config = dict(
    n_layer=8,
    d_model=384,
    n_head=6,
    n_kv_head=6,
    head_dim=64,
    d_mlp=2304,
    vocab_size=2048,
    activation='gelu',
    norm='layernorm',
    norm_place='pre',
    norm_eps=1e-05,
    positions='alibi',
    qk_norm=True,
    attn_scale=0.159,
    bias='all',
    tie_embeddings=True,
    parallel_block=False,
    init='normal',
    init_std_qkv=0.022,
    init_std_o=0.0055,
    init_std_up=0.022,
    init_std_down=0.00225,
    optimizer='muon_variant',
    lr=0.013,
    lr_mult_o=1.5,
    lr_mult_up=1.31,
    lr_mult_down=3.0,
    beta1=0.9,
    lr_head=0.00504,
    grad_clip=1.0,
    warmup_steps=0,
    schedule='wsd',
    decay_fraction=1.0,
    decay_shape='linear',
    final_lr_fraction=0.0,
    batch_tokens=65536,
    seq_len=256,
    doc_mask=True,
    train_tokens=375600000,
    steps=5732,
    dataset='wikipedia_en',
)
MLP neurons of a small language model. Each row is named by its layer, matrix (up: input weights) and neuron, and shows model dimensions 256-383. Each number is 128 + 24 x the weight over its row's rms, rounded and kept within 0 to 255. Numbers have three digits each.
A block is one neuron, or neurons of one layer that tend to fire together. Before each block is what it responds to, as a language model described it from the Wikipedia text at the highest values.

Prepositions after content nouns
L5.up115:136135114089127114091123161155107141141082092168134138108102152138143116134131164148142154133172152091120133196125161131155128131151147134170114111105135122074125118173091142144137116075068139088152100083103120128161166174131146125111142150166153156119129110128091123162169143104116137104111113102125132083140104129115112115151097109139127072092134081109157125105113106101137095107117
L5.up586:170138116158120116124144128173135097115088191173173129079117127163126173154148102113120102115158147119112144144135142087132106126113106100148120150139150112127159128103144125142132132086096113119139077114170117131143176114079150127139126114115104121138144130130156114137126107110102132108141118106092112142100134122112152109142149119142127132093134096096116137150165136096079115125144

Heading end markers
L5.up765:143144120072135140150108125104121149108167101138106165126139123112164143129098181123109196150119158132118127147147127145136147128120089100174094145104110134141153146141152115110141138125131137157143149138150120060130140151165114089129126142136133162097141163143142110086137154113123148128104149082141163137099084124107081102140132165146109163136107112130134159143086106107142088114148
L5.up1856:103119147151113070175134126109120169134124119080098146157133134100147157122073132141116142099086125147161134161088144084089123138165065128152131140146108124160127116156089094143123118119120151115123157111139111094124116165140109159135119141114118157127138142142161134163163156143167158136080088149158165153139119107099149149108186147150112167137109142157123128146148120140114143147090

Section heading closers
L3.up788:134089154104154137149146115127133164142144143140138159113144163097121149127164130121140148118147101128111171136127160116144148121099155116114171151112138077112097132141122112134140176136135111110115121148112149132154170163142173104155144152139117162073161181126113094096142167127159119089152162097107125089120093112087138117142148115119141155095139116185107137100118159178102114131130
L3.up1665:151098090143102137145144142109135128106168172147128161115184138103114179128127128104105152140124127138077134117125180121175161138132136105122160143174157085119148140133173102134137152142129119116125124099133152131155113140194156145144104129126124133134132145103106121145141092139132111111069113130107178167148108177109135124116125093120108081100126111157108123126094185131085143147159
L3.up1829:112127126112082164147148099139102148129135127142133135134103113134157140123129098116169093127128151158088115147131142134106108132106130117141107101080168060086128130127146160116150149157139151108110144145149149123176137156135160097125102138144107124122137114158139135170129113160145113106148084111177159127129103120103137088141143115134097128197124157152112132136163126171112150116106
L3.up2054:147119126177130134160170083141169151112119142147143107110100146126153146063148085097140102120088127148131129154157164058121099104120116122129110124134154106117134094139149140126132128108136110109119129184110100092137117146187180141168127145157114108170129116098134139109138123107148102130122097147124136132165095124100119160142132114129117096124138151176170114110119137166089125134121

The word "of"
L3.up172:106099130133139130121101138100145105128114167152141095093116112128130135125141116067132180108122127149141135178142143150153128069136167140174126074157086140112138143136136131143112137088126152144111161129106110118125112134110135140106159104137117175111076141110090112113134133130157133140135124119111113179112107131137124115133099119115109117160119069129149107109133137145128093117085
L3.up888:157127099108121162092155109132089088104110135145134114114116106139112103119105106147131179095128136129109157121094094095102124157139157172124118126112101116088138093078100143163115097136153096131186123132142127166159153136172143178166151136110129088148143124134123124129174112164177114139137089151106134096143139092135095093074125105162117067140124065121152099113118128139128147140136
L3.up959:125123108118146130106123163132114098138135120170135132118157072122144145045149119149149160149148163125136124118121093158136143139127111172162130169095145164092117119128123138154158140076076127139116128175122122119134207135125145120121135112123081110138121135117114117114136129101107189097149128127123156123120120133142072148173141091149117075089182122126147108123105101124147123120120
L3.up1232:169117125135154102142136124112086127140129146160122135108157121113118100097127094166124129116116111110137158153116113135114131163139141118181141168122127135098121129127065128128114185119109164110145135143130087144115138112105106165133121089096112134140082094165104113107118123148131147139139108129126109129075168162126105110159111128107131139129135122111164104092120131104116133130136

Connectors after subject nouns
L4.up138:144146200125099124131134100101105130109103146148189089173146093119113106131123109110121099144098121137099126152112136149158175106131114091133102143146115096100120169141105155103119128130156137111143133142123139088158134125133142126135119107158120133157136083135156136176105096162118112122144137144114157133163135150116156151097159154155143108112089122172137130138074178128116127120092
L4.up149:110087088098154075124158088117089152135140110117108137138123082099121154157155174072148101101115102132127118139134156086114103103143118127136125116109124122134126130145080100129148173125112116108150159160109094135142148114161147114146122151150120163089122130101165120131124069128112161123155112125112131175124118146079146112136073075130129144153141137153143080140067125125101111078115
L4.up850:142091146087141162141114135077133135118084139151128090108137093119084153099111167132132138128142161125112143142119112148096100127163140139150138173084148124086151091110078169156074098120132090101127086139114135106114155103157148157092132136131120150137146082121118098144119097129165137115141081165136083149105139078130133148163127129119136127147123145121141137137117131116123115103133
L4.up877:115122150125123104084154138170106186119147161123160148144100125120169118124145148124108138130171095111136149091136116124112125111113126106126102198160150118133102124132125164134161167140108128102145137081129117090137145078179136146089150162142110129143094110126105142149135162128095137115114152151118103115141129158165113119141095105131122098096117126117120125114127097144150138139133
L4.up1049:153102082137126105122114132124122132116144151165130135120147087128116146117132097109178112136130148146101102160148119128149134135140108112122109125096142134114136107112160156120130112131106110124115143160125091081122172161130154112114137139137093121117120148158107122087130122118138146102125141180118140136134131114127136085158091106149147096129120147107127120121135117108157146105120
L4.up1310:115149129136123109099154114151074140127136139134121107121076124111105186153144187124135115135087113184148154083145147101117155094130093152111167096148078139078124141102082086140102150121128082177159130178145153124139176135142152140133094087131105145107121110114133133120131074126105111168114153156100157149090133142124111117151178106112152121116122069143186128078147112109133146164122
L4.up1804:107140129137124122138138119140141108124185121118103115132124130127149101089120097103114098153114145107106115171090107154122128131141102132162154146165101137153127140129089148148127152107158125107129152139168128123130125138109115148143095152105099191121118148137090150148122151135104146149136123153105153105138130128070145180137155101104089149092119107135120138173141093080176158140120
L4.up1960:118137098093131088110144144117095099094129163141126089120163147108158143141136166139163132091122126137130113147102092131121092087130113102136144162146151101121117166127088156160124156148136110097134170151123181108121161142132133157123152097158088114115140119114128120169133162139094144099096141113110140131165133128113171137102095121138092123100147117187183081115152160140126136081109

Mid-word letter s
L3.up319:148131116147108136142140149157123132152130142093117150129134140126114148115162133111091156133146101137118148140145130171160124113176112145125132141143152135126136083078145118120157115152124128125090073127129120129114054148139133125135164113149163083145142107109110157157104122142115126135104100130142147124089121142136104141187107107152147094126155134114137138139180101112141151135174
L3.up1116:084110128127146156176149144113117109113154092121124149124128156149129119112116190097110148141119099101148139143145171122125114066101111116124141136140172141173136133116117135132086169162156155140123153146155132094096123134130139125152106153100098110133147116183078139138107111098127114123128113136135114133170170129118122129119173125146101141170123116107126088118134175139105143156125
L3.up1527:116090106109172122176168100108124077153111134056115083097126118131149138097102162103111079087122092108141096139107123147127116082125107109117137097115128161151127097172127173141127114098148105163163160128141096132146166129139148097144062117152119108172117095124114157137109095142122105111097140143088167116153133163143114136130137114102109132169148079110118112097125164123108145132129
L3.up2278:102093146100123099154145136117121098152145128084101126104144130119117171155147148128105128141075110162158124108118143138088115117093122092118131137124180124167139166138122145124111146117194127112126094120126127110102123152175128115113102090126128135182106123168090170112143136128167150154118084111133149106135137118103128119128151161128139109110154102121102069170130183136154181149154

Mid-word subword fragments
L4.up238:106088106179110135121117119107126130124139105122064119124152110148104128165145098141098125171118081093140141110164188137098115117136144185127130124101130140131144118165107169123157155110114135112153129147146135122142166148135121089169182137121153134133126165153121124127135151084144141078091112110125162127196119160141112138180096149133109126159133136146132160128139105105159143129120
L4.up347:134122149161096114113130173110134152120162098135146104120116131155129104179157112084140122148100070175129155090168195126139112127139129187147088136084135129164141116149121136111121161141130083130088151124115126116117159159121158122135145119107152084136137163149089111131096171102144161116191133127148132111171146125164108156129134119103146132102102134160110086126122116140075102139163
L4.up657:130104092128149115137155120145115110111112165109127127123132169114115169139133120113169117125106107144123096154127154139172127128116144161153142123142085122115136167131128149132138151128082131111110119113142150089126041093109116109126116148146117131162127109142132136177133132121191119136118151170151112103165157107129113104151160136115182098081107149144084134094111118160116137177115
L4.up959:159156123097156140104144090127094161112142125139114130155140094096092061132158106117090137121157139119116129099097110133091111111123104094110167123118160129129127143162144147082146118125089118192105112117156089142152125109127148117128143125122135134121144124148132155088115105077153146116177122161153135114114090113187150122153168132111124125128117090148103090098151144160130145097119
L4.up977:124152132126162123083107181138135114102138129116126144138108156145126132133169122110126155122107156139123122145118139132111109118117132153133136118138140108091160090162118146082128109166112111134147125113159119136155132138175134106107106098136118139141099146150114113138122126112139154119095147093120144124130173195112123157179145154117111191063136121144134143123162134128074126105160
L4.up1718:113139139136144132159120148138142113143184122092160137115171109165179134156125129131127116139167150157092169122137151130134106152148150141132134144088118127102142129113113116072124109133154090144165154127111126140145175134139147109105121156142109150083136126129112141102153105099130143118118122169102116114169114118136158150131144081109119153105104111115085115124109110096123134122115
L4.up1782:098166122181171157091112186135120129136133098101106090106100154090137126117113082066115096094129095157121100093138155128143118104099143130141144138133125124126111140113105125097165134120141098180138108098145120116139098135131155138177138139149105143125106123157076108142124156122122116126066138158125107124115175138114140149150136155141167119116151074161135113115135106160115112126156
L4.up1841:113182104153094150114139087125168131101165155139157131119144131152079129121127138113121136164132069145135129097144117107120117162131145119133145138095120122124141083116138119107094118120164124114147169130140120165140098106123151116145150117131125145122133148160108136101136101136165140115143114170123133142135123087153105137130097121132118126133130142134110171115098151130142187109132

Mid-word fragment tokens
L5.up1780:151143089168106129121104128137132096183129108142111158124143143063160146150103092076086125113124128139170165124129125113145134093165131162113141132143131109162147122128105154138124066159103147166093100115133105131130108079135186095109133124138116113158125137144092141142106135130141157118121157117162097168113122170152151133121123101119105154134129127110154148129137168079092130129130
L5.up1912:146126123130112146148124142086108117148119117107092146130107159133163144205119088137126112170116103155113115122106116124165109108121131108112140126168133078194139176136107156117124135115128111111110110134105126147145115155120148113105143155059151104138166107125073144142094193149112138129102138100196134108121155132176180157121186147101190137111134130145110119127104121165142134172132

Wiki heading closing marks
L4.up15:133095110089133119102118112139081123122118119072117134115131129072110118140140125125158112147115156170110105135121126070103131122097122137116102128105117131146136119157104173145114146086141142117107141123120138120128142140160163103126128099148130098132138112138136114149073072134134114122118161067092194148139122143094121154126143108121138108115183144161116144128084139084111111139122
L4.up328:110115095106117149118175092146120172086191099114150152126103112120124139122159117120148144129120081156122169115131129147139145129132092098115150097133169135130100120142111108106097138073146117143114070157142101130100174107058101127091133184118143072121115149093110164114117149144148120156098113141154121142145127112124113110123134123099093137089121144119154101124157130113130129100137
L4.up412:144132146135141122164119122139137186119138095137136169045115133150166129119106125141101139142111077144099148160093137122141114177132135133132111091128138119132163084099130105141153107145161120103152112130128138126086138122161156090088120138178122158116154154108136126138133092084136130097100142133158129079139104120111181118152157133188100167157130125162103110133111134144122135157102
L4.up622:130172128115143081154137160181157104137176145091125146096134166140159086064152098087131120165150176107106106164119134131127126120093124125143130150089107118092149142113125134133142111125077125118105139140119156137110104172108102098122138152123158097148179102139162106143134129121128137098088115119116133140099108090076119107074124151181099144101101131146084125114095110121100143135164
L4.up1382:096081108107109148116133102099134129108139099116119116131117128164170115092111114094097155100129165139144147108144135117124137105122134106153171124109111137122129152161115108134077143132148158101109167165152146107140203130115138131106095088129117160151135103174123133125151120149089157119141108142119152119146134123099076131106104140156117119149148137147075081142116143137122185138095
L4.up1445:137107120096125151123135107119127167144118119153143171143115134131117110126101116099168126107151095151148107182134106111114162143129138149117156132145124117100177141133117126150147178115142140138114096123084143138096163158152106149191093142153114123141134137163121138118134144113141129098121118149104181176141119122090131114094143145125145115137127134146132139154119148140148153101159
L4.up1822:115136130131142119129115136161123166127092124091126096089146161089113141129168160119120129154162160141093109129107162118113123106126089092178104162083134141099140104196108098152117117146108124122139147138138119096128136180136139122122136090148081121155129147096120102182183102143106114113143107128130117155153166127071157135113122156126175085107111149171145135150126147166155117113113
L4.up1824:094112148132110100117160133158162174119098155127126141119129128117110093138157111102110115136145131154098127148168114127165119100107104120173126109131133101105119139126105125127132175126116105148095166132137122087170169141175101182099085127118115166143157157096147125138145092150111155118109178096131156135196142072117089116112116122099099124087133157138164116180155161133159154147091